python train.py --n_layer=12 --vocab_size=8111 --norm="layernorm" --positions="rope" --warmup_steps=200 --seq_len=256
MLP neurons of a small language model. Each row is named by its layer, matrix (gate and up: input weights) and neuron, and shows model dimensions 128-255. Each number is 500 + 40 x the weight over its row's rms, rounded and kept within 0 to 999. Numbers have three digits each. A neuron's up and down rows have the sign that makes its largest values positive.
A block is one neuron, or neurons of one layer that tend to fire together. After each block is what it responds to, as a language model described it from the Wikipedia text at the highest values.

L6.gate40:502558530456488456441487541533510561522484474548594392449474476509436532517500530522536499485519471478497513526480533518501527479532479487541457445441515543468509538467545441565509515461461508553538509545424412555514474518524493491463535541477560520534451487453461537486478530511648445478492472538502467532503452491500529467511437523511500547484518473540485470494469525469563497491425
L6.up40:491491444522499481491489467428445556498442499452531413549450545577413484539498537482524525491592514518481507541471495582414469561534515502486537517479432548490566486495498580468545428484466533543513502480565528551511535526495490524428478530517447429484440434511486438464543479417472459506500510468511495539520543485505551460461552504479530428515534478512441507513485567516502541521478
L6.gate272:511513527556506496518506489480518496520404548453496531464609419495441521557484500479548480550570369485457512501511478504440542519524494490429498428530469530438520505466472498504514482477455538550517480510520472539492522476521538506471527462476538532530499501496571495529549448483526526485504480462521475495536512490575463556492494535468443502500529537450523526502511435544528517469491
L6.up272:448513547505469477478533499490533553490463504462536468512495481459410491550525417471520434484464500498537431504567395457553495529527509488490463491452529497488580541496506542471515504532482473530482488534477583506491512537502476558531464560538562478430490523510435582537466499504465485544563430525444509576483435544513472474526511499532582511499536491505543464449456568549476520506464
L6.gate443:508499482422469540476441570458433518532531463504459470476489509553503515533483546495533494456501458451575435483517544485475509558564562470497502414510525477519511469462493583490597553467556434536503459491496536539509538481528507551479419501503586485419536470575490531478585484519555501509533395479517484488537520420473519456474464542536507521507539479450524528546456459515529533447496
L6.up443:442458519482462454450477557462432507508551511522478556507444437442533393493526452494461507483421513528553467583514552496499526517510533503449511441478477547408467490417456459482527466521415467505526550461529597401511533509499504535462549492489606454492521470502526557469465440453499511455515477463503486475546497477510506492443503540514484516462503510486518530459493453447565433482500
L6.gate684:491543510479555467523539539503424551532431462535486448501573537495497464511536528441465504564453522453567492452528494499545526509485489457526481513480482495530441553466527448510421527460476479489467503526461474475562505485510490523553507444574500490504587476497496464553521471550469464521526455497476509523511556539466567553526407477493461490525537520476508590509548498478503493518440
L6.up684:431523547525461576523536519538510550455469511505574486510498449484518530536537505602439518469474487489538476465482509489442533479464437474484499627443541509446534442495490517517480525553438487521512473522514441543521470527464494514510488521391483545499560490466423523502431471417485541538593530451524538462503464453474535372508527547491519573508447498518467567529496491569541510484488
Responds to: Clause subject pronouns

L9.gate79:492520521523478549516616497513447497506466502465552566511526466555482533515498531497511476472498417422482480486412545439529469501482501532540441518431512444514532439500461427476484493468469453535442465601485553494409555556468407529505502473516537534499431531590480489462446475522578557543473522446444601485443482462540475469562454508531518516546542471482461468557536484563478506447585
L9.up79:548541517526434531489479652451526543473521470444551523507521396512470528516486470476529466461602494548537457569423525486596448479489470527503512521409509492474463474512473534503474575493558434559469484487516475498519509552515452444442513504496404468456465476493525525520482540439450505481467501457502488521527516527505509434526487515476471525437525519448525498535516452569541531465498
L9.gate139:500466456479436588574492479503532473485491461441499511482481507514493504562492489493512447507522515472558520502465496594514554503560408478483534527484503537461483454545478461529458527538491494489471493563421485486458495519540487444513483493499522510565442481502486504527521516478497533479463511417470566522514487458523535447549469495493461523488459485474566499456500452494523519456515
L9.up139:485498517501521503509498453471465499559494512459543475503492444527500517430465504499532488543587586535520504490403430554470569500510486550506486435575535536451516453498490554497483477445486394469513558580410423477389471522503474462496492549483533501517468448563488474467481449560486371563505476501441535505512464451540567501525523531475508484506520450451592466553491505476463514470476
L9.gate216:482444497468485479505542501525542535482383561509480420417480498465498480553511539449540501512534463474424455467506530484523522454501480550554437537558462519477530467518437458461529508387532453509457635557531498505582492493472513494454513472457427463470420511578453507521451480513430477492458552444525549464510521454459603566470451476485487448488496463445504432465536534490461510529482
L9.up216:485532453488460486499493451482443525454540545534484504501560504528492506447454574514565440472507504523562547429401509446445569492551454491500504540519549563431564460502493447459507505478582482547464545478454420531516475523514430534461467386562501499568463530558482510527479484377507557520501525536525399471489523491473495542487398497468536599550494493564464495509510475436509440527492
L9.gate376:449450486491496439447530420537467519482485462574490481505464427532479477478549498542467537462574553427496531475548493551446486447553569513565490527503487524471433496428490497494468514547451460482525515550428438508513566506515503487520524523554431480509476515459486510517581458495515514505529538461540585562536519509493476478427429571569490517445496479509560531457502513498555502533504
L9.up376:532430472462508551433563492477448539458483523538552490442485514482528507516515536570419503481554546484522502538440413511555483514495538533469566502589467489531434413508532554538438543464514529530461464577541542508447543577520564487492535475527523478514479505461556559582545465482512534481541492495585581522531569530505539443486493564450481464451475507518545492491574464464428439513504
L9.gate579:413470575555510493439430575498422547456522518487487488517466528503449529529557593462538514505486499491487498448451505563546507443530497590521484462464510505526496519516530529422483506572533486522567514566458517506534433509493411499510501457488431512455406492466482597532502503496525545483510519454533500519558461515451453552496479448492459476446530493481484526497520477510483413452496
L9.up579:548520493540513492505532484537472485451476454549545552424474542509496475504495544570487504525459439498451504446536490434468462533430484521561462517525508513515513425528433421494581561532532538460512520456513526557499454559525458500460501495530487540529489482486472488478539462451577542477465482495538508388551495535535525505426510430510507498565513381476502545485454518564552469502494
L9.gate603:508599525432520514502479520503419490540525433429527543523440442494501513569542521522500553505488504429483487499522578505472460473466483517528542503534540451516493497469479506470422507497477489482559507493539532523473549503486490489522557473438485544469480521536487540446519476523476451517536445515480573471505401531514561490465488543519498503530536520505481536460516413495467461488497
L9.up603:504581510548477467542432541488516491474546462451501419455402456524452547540568496516491505433498559540493502416504471435591460497546534434514469569557480435562429481525493442493444512510498461521506530523506479502490525479508430478508513502488427442453505552491494469440561483521468516567484544454550462493462507550478560536505455574578572471427496523542522481484470411476489467553538
L9.gate666:489516534449478553503477512513469505485462591521520496516446543535487470523489529467492534509458488492546460474396501513506466479537506508480496516516534502474493470505440564512490549525459475479457449538546471502550412567528442496628546459467464520544477496499433500455550494505491537473437500456452555464531495462473545454554478471486541515567491499445546479571480554511517488507490
L9.up666:458447439492512567530483524514486564485518492534552475451406548465419518567571477509484514481486430541499525508528467533513507484453448522506590466480554483486561517496471472572497536541488463475533568515539442561537520492522486483509449477508492492423513521489455495518555513503428496534527415549549562528498564504513514448485490473444498522508421468532569552573550429539537376472491
L9.gate682:417430473542536509521554556536536472483488479504544532450492437517453462491495538458512494564466461496485492506526443443562506488451470465442495472581496497474502469530585567391501522547567513549477580554458500512531479518536532442533480524524501444450495505551441447490503514496487584509484536503454590542538520441529487531490465464552508476504466482491474429533492426507578474475449
L9.up682:483550425495483486538457477490477521517553428482531498450445468515492508465479487459498522499476453494526482553561436501509539564453495489559510514512574540527581490475565492521482496527546466456510471515514603583495486429472476490504505523440480547522562418558469537513425555578460542557511455471589485512484508512461472510529506566469523424532529489513606503538425459510433452523479
Responds to: Structured list/table tokens

L3.gate525:454521571517533487450493567439498536544496542442494516542510458493542493412478563474520560517496493485538437524509547475512505465481533521502554451507495513429462514501564457533507572510477481432570476498491500469560480473501459455429472474473484583395473500533480434523573455521549451480490450492542476492489494470498519456445464479500555494481402512481467498485542553526481510484481
L3.up525:495496524507501500466445488530466529505555461545572507535474476473488494500475508493473407500499577546505438484465451452499494528489483447521490521531538545499495563463511515509531547525498476528488473483480521519530508530430518504512529546568441485455549460492439478495522472507594492587436454542515563501523495431523528446448564550503443573489529566448457491466494568446545482537417
L3.gate668:504543525521493510508487520492426514554533455497494481495489491544524499477538497532441462607562454555475424534434494563534421512490441586536513499548528467431498502508471480455528488502470396553448487506529456557632516437480476475487458491487465513476543530481512427561529502474545556526486565501459486516547472476515580488529486496509500432443482573478482479515546534527444529483503
L3.up668:491493539529543479527420546492466494477431553534532512523471551436502506440567465530465497466504545452561472471469548513503571535527460528537479571471555520488520506422508503529502521459471513382462513561456544480539565531480524489505497490564484536562509508573517476526446523446572479536403517423509551489528537524454550474506483471507478458396503495444456535485471436490497526547479
Responds to: Table and infobox cells

L6.gate122:493390466479532479485515579496518529491514544530544463456533476533475497483434502486540539577544450478518483493563469505439520466536512529478494572472515493532472528496546549521594419524478579517549424447477438475545491545453510460591502526411482509511485506443487473590505586473480463467490450483529501488510474495501477447568477508531509501459480492501519548508495497553569502499510
L6.up122:511539462490482433501476477403497565509492461477489428507548514519502509502475536469469598571466433508497459462424462483490519496455518517385574556485491496475511497545575529545558503531526506489537485556517485452449470519440571529578429471450514467493500526447498515452491523492453485477526601468498478470505550518502514512476538633494493544562531500507624487491464487547492481498468
L6.gate200:555460526575553493505478526554507500502548512419469506451518592438476454528564577520564494608498521473525598508422457515419521558448522519499520532525484569457483479496519503465453470455440489495500484557475479494481545563484448460487484539497499484499510474502540487491513448508496499462500519497475405535508477470491546469480537556574506471494503514556513474487503485444444506518475
L6.up200:480573475595588440429464478513521508527515472457561496451516504484510476526502534494529464541570470483493453530513511524496488619486523488513488556489524539542518560422549503456440495495465481531585432400492453530484537485450482479542523559477449545439504421480506514558488504495566608460501508424455505542471528487488476500457474619619428469529502493496442480521526467482552449519507
L6.gate210:507518466569508517430493468450454441529436527478454475481536518543497452612446542484561508486501509516501567552515495492475496509422514512521509442542478478502513456529489432536517529535556446520488437531511502472526538544444492468439446490544491492528435537486482463498586533409499432507519563517491503505535441448557520423523520550496546432535537497497415480481436516505531596591494
L6.up210:502464480451564511513517559497519469525505543547549451505534595468420549462474527509534505500554534496462481438405381528472501502449481468474541459516546561530555519548573546486490487491563521590465544455472484572510464483523523511536460508507473473486520557463507419508477527484462411508501573522553478439469475505540441456555518497478510548508526573566493490519443510565449487478483
L6.gate211:453560481521549517511426536520524564525516549527414519502512520470536529556473574572506561500523495431567489452520500526506546496505507546486553436528542545441484518493465489511573476446538491449517439506474540507510504484386484433465533514450499516490527454454450513502469413527574563495572490478489409568479568456500525480499478430575467494496495511600473532490426436488503527522461
L6.up211:475452408529554438486470497526503454543558588512481522529432513488533536494519542523453517538557535422524541531553535552492540511466498469470505530507513507414536489526523508438473546445468424505394507554447472502456512469430484508540465467496528440520539496506518442545455520462533515492441486534511462535440528479533549510452527494588573548550507574522508550551470452578471499490506
Responds to: Mid-word stem fragments

L9.gate3:497516495484565542498561540427501527485509556508552478564529521511542486459516560409608512488455475474539558491517467483485471452538521480505540463500477480548564485550473571471429493577518483484509493598532556447556504547533594601496529556503471461529486507497474545473442487537516413521554454479432560518439438437519447508480472537509491510536584486512527498480452497542461556539553
L9.up3:498476542462464523481475470491565398469424472452514448497508493489503542569483500447534515559525542510497479459421507484579496522559496465562567486519482440435468490494506584560529450508470546506450517536555439480449545440480554504521406540539480447467495492455432573443435444489480477569478556513526511522478506535470516514547509509526490452569513513519456552471514449549462545528511
L9.gate162:548510499445494431450496535540486501468427512499576507523532472508505452546537494459547470433461493468480468558514497412506517484503555479541528569524467473526498503471573522537490572479468511519519570476449489461535489483423509555565483534555561493502508477515574485539549476545511479524544459449486485523545481433445515541496427536481548434584505632435485482493483473489482498428429
L9.up162:569517507492434449448553472487451461440508442431475514476536503479479536517438456481503535504455554505553431505470510461445529464488457546511487483497498485419576399492522476544478446547513433523510419494519474533474550485520537499430463470500494433523517548480497517429471526494411509494559517535479476534517523492522503512485545472568469496447502484544554505557582497559519446524498
L9.gate182:447463505480437575506483535480508555526524443540501509552455496465518489534610400462572573445547478405462510582505466503495537497457474499517474508489499529592406578506493460481524509468483501501493524517454419513507527484515521479531455501531534505450569461537420473558425503502547465505543443499466550494475568494512470578552510497482483517515534524544458512496471422517449527455489
L9.up182:477473469541449495495526480538531563528506400497508573554517520518508490528531442515511476502562473444528474560535519533478489465523552524528487508552516497487536609503513484537512495597490531502491478535550530482490569459504516514498433467490471468366476516561539452523517518460502520497494481443528485623519497535474447489496466563445544479430559572590456499442531464542535506438496
L9.gate322:526473502539558459567547504552565554534562521447471491531499494577474532511485487519507426568530533406457572496474434532527517545501534541478540475427472469446556487582489466530494446453522438555471461482497433486455479502501555569531498534516507518499521500499584523432517481473479507478493549506548608451418524498431548459481465561520474498525559528479457444446525517513534515447515
L9.up322:440479508615505531535499464479508592493545419423504459454465550444502436493496491478550510472454550511530485498415514521500505510506507476511513516430479486465466507604517475503467500487541499493466475470517524519470546534532434524457530549488516508430436547465428572469500437475469497509496501500555499532467503448593454514483477544455475468492541460456518451486491524507559540527567
L9.gate375:465464464391460516466497494477485516492469488556548503592480474456439483533511507431504488477454550468517480505472456493505497472482549474492478488471452518491482500458460521577448544423478470523499528524519501473501530526441469543457496506590542487553446546544506482523555477584517456441536478547430506521482542461532472490526554539510504537488562500500468550493522423470522535509548
L9.up375:492456491553516554471530441527488515548493470521425428502481401490536492532553531487511515469465502529446476551493448541571499582495552466496484511470522444498455457475519477491529604521515482480497483501549473537558466503489509510534456466411471545541495530488545560456533475478521534456491498528462512522527553593473458475546469493468516484535515483489443483479462523518481485536567
L9.gate396:554543499505508488542497544391523517471424483457476529515503463576461504456441436459485450508577521447457517551503496477545553558497537476487519473536532470423546524516473485503480475495475550500450527492486499488538516521502504527603536504492511534561500534582578528468559412539547498505522440522525541467534473459437496575530455507496403515567523568514572534604444498494457528477445
L9.up396:548510472534487435532528556490532495484529476512530452566537437423519491451540483422447571489506521524454446554505455461496512512502473515543486398490483529512455524470571497564489524510562533552519514485590564461486441510477529556497550532482524489514436538454503444421521574524451452573570529473483512496546452447496513448422550515454499435501493488509441432472485530472533467452523
L9.gate506:474491453470437424502593461473449561422532547450556503493443487426475490570431447434583493480477510459515509503461434576532436477546482446529479580465468469561514459499438469531503555512470483548502546536499513477490472445454549557478465576526553528455546424511499539498582428568499532532527478489469438564494499443460491574535458563471536447530522538495453470515507449570486446384456
L9.up506:479512476430456466477514500506474484457542432483491498528473491496472477616502399452522492516483494507513510525470495540488419585440474454469479538441431430522541412475512513539446570497522466520547547487496499468534414481417506507539473482495557497482491426427506488441548511473506484519572465451425428512490495512469438531451554553487558427539587523439505511498520479507484455456465
L9.gate597:530535529499432577433617431565485472540510444534507469427514440466516461468421466414475453484445541523510522534560437508414570496518454522502481486549492513521527505481515466501527516552505493570525449525578483514526484452516523539481404495509487439451527523453466463499455435507480581486523574454554488480383534540489419509528453466493548512471520569448446524525495399436510470517454
L9.up597:512496465458499433526455596474527545538553490530552519464505454512494542548537455500531426440486499524510490514488422473479476520471522531401513453521509521496482502525454455495541543570533478503480524516531496455537445534564499529427430640543492518416516433501499417502493472439482449553469456531445455564472498444450530540514495515526516483514493525528486459517547535499447450509491
Responds to: Subject-phrase head awaiting continuation

L6.gate64:417459521538493478543483445559563481474532509476529494461469479509465516483542482544491519465521400484492489500550475491592543452448482518539630545572570539487510510503469515527526539520577476571569446580481481467514395444523475524479476454549589511462449550446460462556457474463530530508504529468514430452548502478461495472523415465576530503464530480514459506441446478512504497460511
L6.up64:479556498483452501537451424469536538507503519516518392487512533504510506461483493606459519505498458497515501439495461491479520489539499508504509519503500524457453526503452509544469553484512428474463563412474497509451531552456479563444524515505465517543454466476482476485532479471444518477504534542383483461521519487481523509470555584498465485534461420516534536481502565554521582567469
L6.gate260:447518477450502489489457502519546471522506484561504526527427534477424488518440526535555471516486501488551571506498433514452496426403488520480485434518544518442528510462514529525509584449523492502468557541504514483431514469476479473492474471476501542521462517436504524508531511508563444457574535493413517498554488468516467444406559507534537456517543466470508519519478508533516534491568
L6.up260:426458531499487531521484523514469422485486503504536486565373454507476504413483435606474441476517466552506441477447530524518430460508470450493489455515531500469439531462463543494504561524435463542502474532492522530541461480481427465471411488520503502431531526477586498461457497499466484484507478485573525554513482521460528472516484506515548495530495460438459509511494524528612475504544
L6.gate333:408438460514536494545467451520437507598446534437501532485514529450536436458531455505526467511436464438504478513475469558457541460486486465484497459519486454546494512529481489544418531510507504486548514545469452511469514493465520491470456515491467504498500479530526450598614449548478530531479548492429569435547507491535501535455438489485506476516451450527508559540560544565522531538541
L6.up333:444545510536452567478448492456494490481524515520533458481539545488552415518471533470567461487590502576503489474545526530490483577550506518505488442544521556532476449572440488482557433563519460526541606553500476518527408503496481521380485514543458506493476525505502507464600540488500495412488528472503481486441438524495485505434514527484496492554509447477470484515477430535470546511454
L6.gate374:485516514530524509505389480561450517466501542485483536515477541516421516508515530475479463577510433450547522537523553510494501505528508534494491500509525512472469469441532508508525530452480462460496513498545535497460559484513411507466485468501495458454401466516440499455544458539505523553483425460466505529555499541498471471432360533490498513508506549505507519516553475535440504485464
L6.up374:457457540487484477504524533602505573517436490477547447516460508505432531440546549486533506531518514458498476497458526605459525515527482542493542485442461476540521479430453527526571513489468526545506512489519503491425499461539445556484464440550445489433472513482482518531495498450500540503526461442531475581527474492502542484491474541501525499452499534551478520519522511561473490479425
Responds to: Article boundary break

L9.gate19:475514481531580537457478474555496535525425532498456534517470465554496451502488514518482530531528534531500530547468501402517523431488464433496431444501485456549501496419556531535475492520583523509565430448510434454495457532517540560542435488537480468492524564541447528520504468525477545512516586497502475556464492529557574436506521545555519524521525564545518556460454459497497512537497
L9.up19:511424464520494499529480552524510483493471515469465449455565433537585450555505439516511440438524479486439525525539501544563510481454521537467506491475475523525529483514505494507501484449525518510475434539574577541458446518490460525568422453498502447552573524442543507461491513495508510525496499448587529427509619483521512548545456510516522533473562482512473529461543451443505526554452
L9.gate74:530534473528500510399549473460508576593465481489531448474460491385485498459521502538469560516589466476504503473562598510522438487518474456510515536507506527504486485509497485534500458547561444543515550515415533474557547426483560548468502487498486488505554533595446521504463427440503540459538546411449508499483516458495470543560499514518491522505471562549550470567429445597498488461502
L9.up74:472516442530503478535493535548566433511552542536507427540458476408616516476458490520542581580502495548530537482557515456458485492464499447560448563501524467548472474506468514494553465490483537493476442494432456520476475515545486522526546505538534483465524472447475469531534506487481444480544518402455572477509525463468520458535510496501428538463530530503527507609498469502548496475433
L9.gate190:539476498611526571504480459461501483436481547507535496486565499523545460506458502549527512489498463452465519437480476548488425452533571509453521529485570516553514405544513405474460477540464540455482553527449546459475576460485493557464514424514490467496488526500552536559443461489424486534528543460532503476464507496431523540422487588509503485513500541479457497540585436479476546536516
L9.up190:469606504452498445505382511468484513502494490474549504464500462513507471500567449447489508473494505446515577462565550510537494529550585437472555540507560504495532535606515578543534596507512557523514508447454542540490526441484523468480473482499557523504506430491438527512501535504506486498451493501470495516433547435507493526511510514498478483520469504512506528569470481498391564472546
L9.gate399:530519467537535518562506462501500490479626510516567505455462534570582511539504547503539541468504526510508508531502546482485414566570569564541443436513473499449596454573504461515530506581495431486451574510458593511518466471382520477488544487544526451478532575502485465500456557496499480471531509477472490503513549386537505396486467566565481544523424546522512506485542489573415540532515
L9.up399:509543496538543579488495521520490500492497473489505475400587526452579433567466488517500543458463427508481551500574509543496521515538494500533471505525529482597545485448498504492508459569458532481513469485466428481474451528487398534457460490479470463514508499473432546441482575537458540501486490502505489513492473429462494501423499499529431519504528533532435502504491419481494492527555
L9.gate402:485538533537562527543547484499523523524485530505464374483505501499512543539497542497431480534542479439463513452524459531475505523516470529473473534529532503512569488531503518470502498466504480585483556550550507518582490471445474518564504416484503450475514589512422571548534500499494442464443585560545431455468466504480511477418445564515557556506509495479493506485549528510559537511450
L9.up402:538507468508447532466552443522506511412471531535531446484463547413495512486539545499518450411443547445521569445471492510468518506514525535558484474575512488497531579455471462544581601536522491429396530434462532440480484497502515474502495451432485487489512468559536535468490501486488481533503480502463515541519544504513474569510471533564471399509519528481549498541548509496538475526476
L9.gate437:562469484527583539491548478535451512441508550507512532536467541432509518454542508507471455486550465457476505480505409513484487531471509542601481483486486471496489476468477551502556509510490523474415478514443504521486483563524485531478533416514503557492455503475527508437451531524488433466512436551497458512496449520495486538460480508492475428507499485434482491462468491474458559478513
L9.up437:532537483518477573460526468509487466538510538479513514483474572489505459570491482536535587509565456432528507503459483505545510459426469482397505479495483476481468502486515430454495505488420485502502474468480520572473516472463536490527472428567515451517548499465538533463478543432481453470512455530470384385466518498459506385510542591484475548492397487527450537533494472450534497529524
L9.gate518:459443447473518547526477502567475531551461493527509511474495458419524511450478550487548436485539492510469526468517543512525491482569489473470511446489510496523561426575481544489551349550488456538503439526462521548444485464534449551549521555438523413560536564477454547513502491473485449520573552482497451457556519486442535554479492536535425545511542588514487509465485506488525488483515
L9.up518:499499457495531605480386453516591455494462488484494449571488469475577472520463449414560547514468492482448511499538506509458528433488495505553496545478447536564478449466486467541474498487479482479531509496425471551460521484494481446472449448573523486517517460470424512532499530479450563457427434471576455460534536554477397560425508531465448488470464559511489476547528446519533471467491
L9.gate685:503471553449511573490526512508479509505485488474451543450451410523469538471440557493508558461475538451516578507559483523519487454465485617529507551574587577552529481517487502483464442532516535443490460470482500492486498472398491550552490542583559519515429535526426510522580490478535505492521574448442487507468515480439532488464495516541538493497570488410467484479572529567472493511425
L9.up685:543469457504522492492454461484535528513474542574530514510536490470479502459549526448453502491547532468455557504456488491544464481481395475574442532527406555523584445453555493529505499465462464469493451601482572492528495515511513475471489531461446514518474444484465507404450512557467523509445557452578464483468498501444548616481428601490549458538504506511575481516493493578476431465462
Responds to: Mid-word verb stems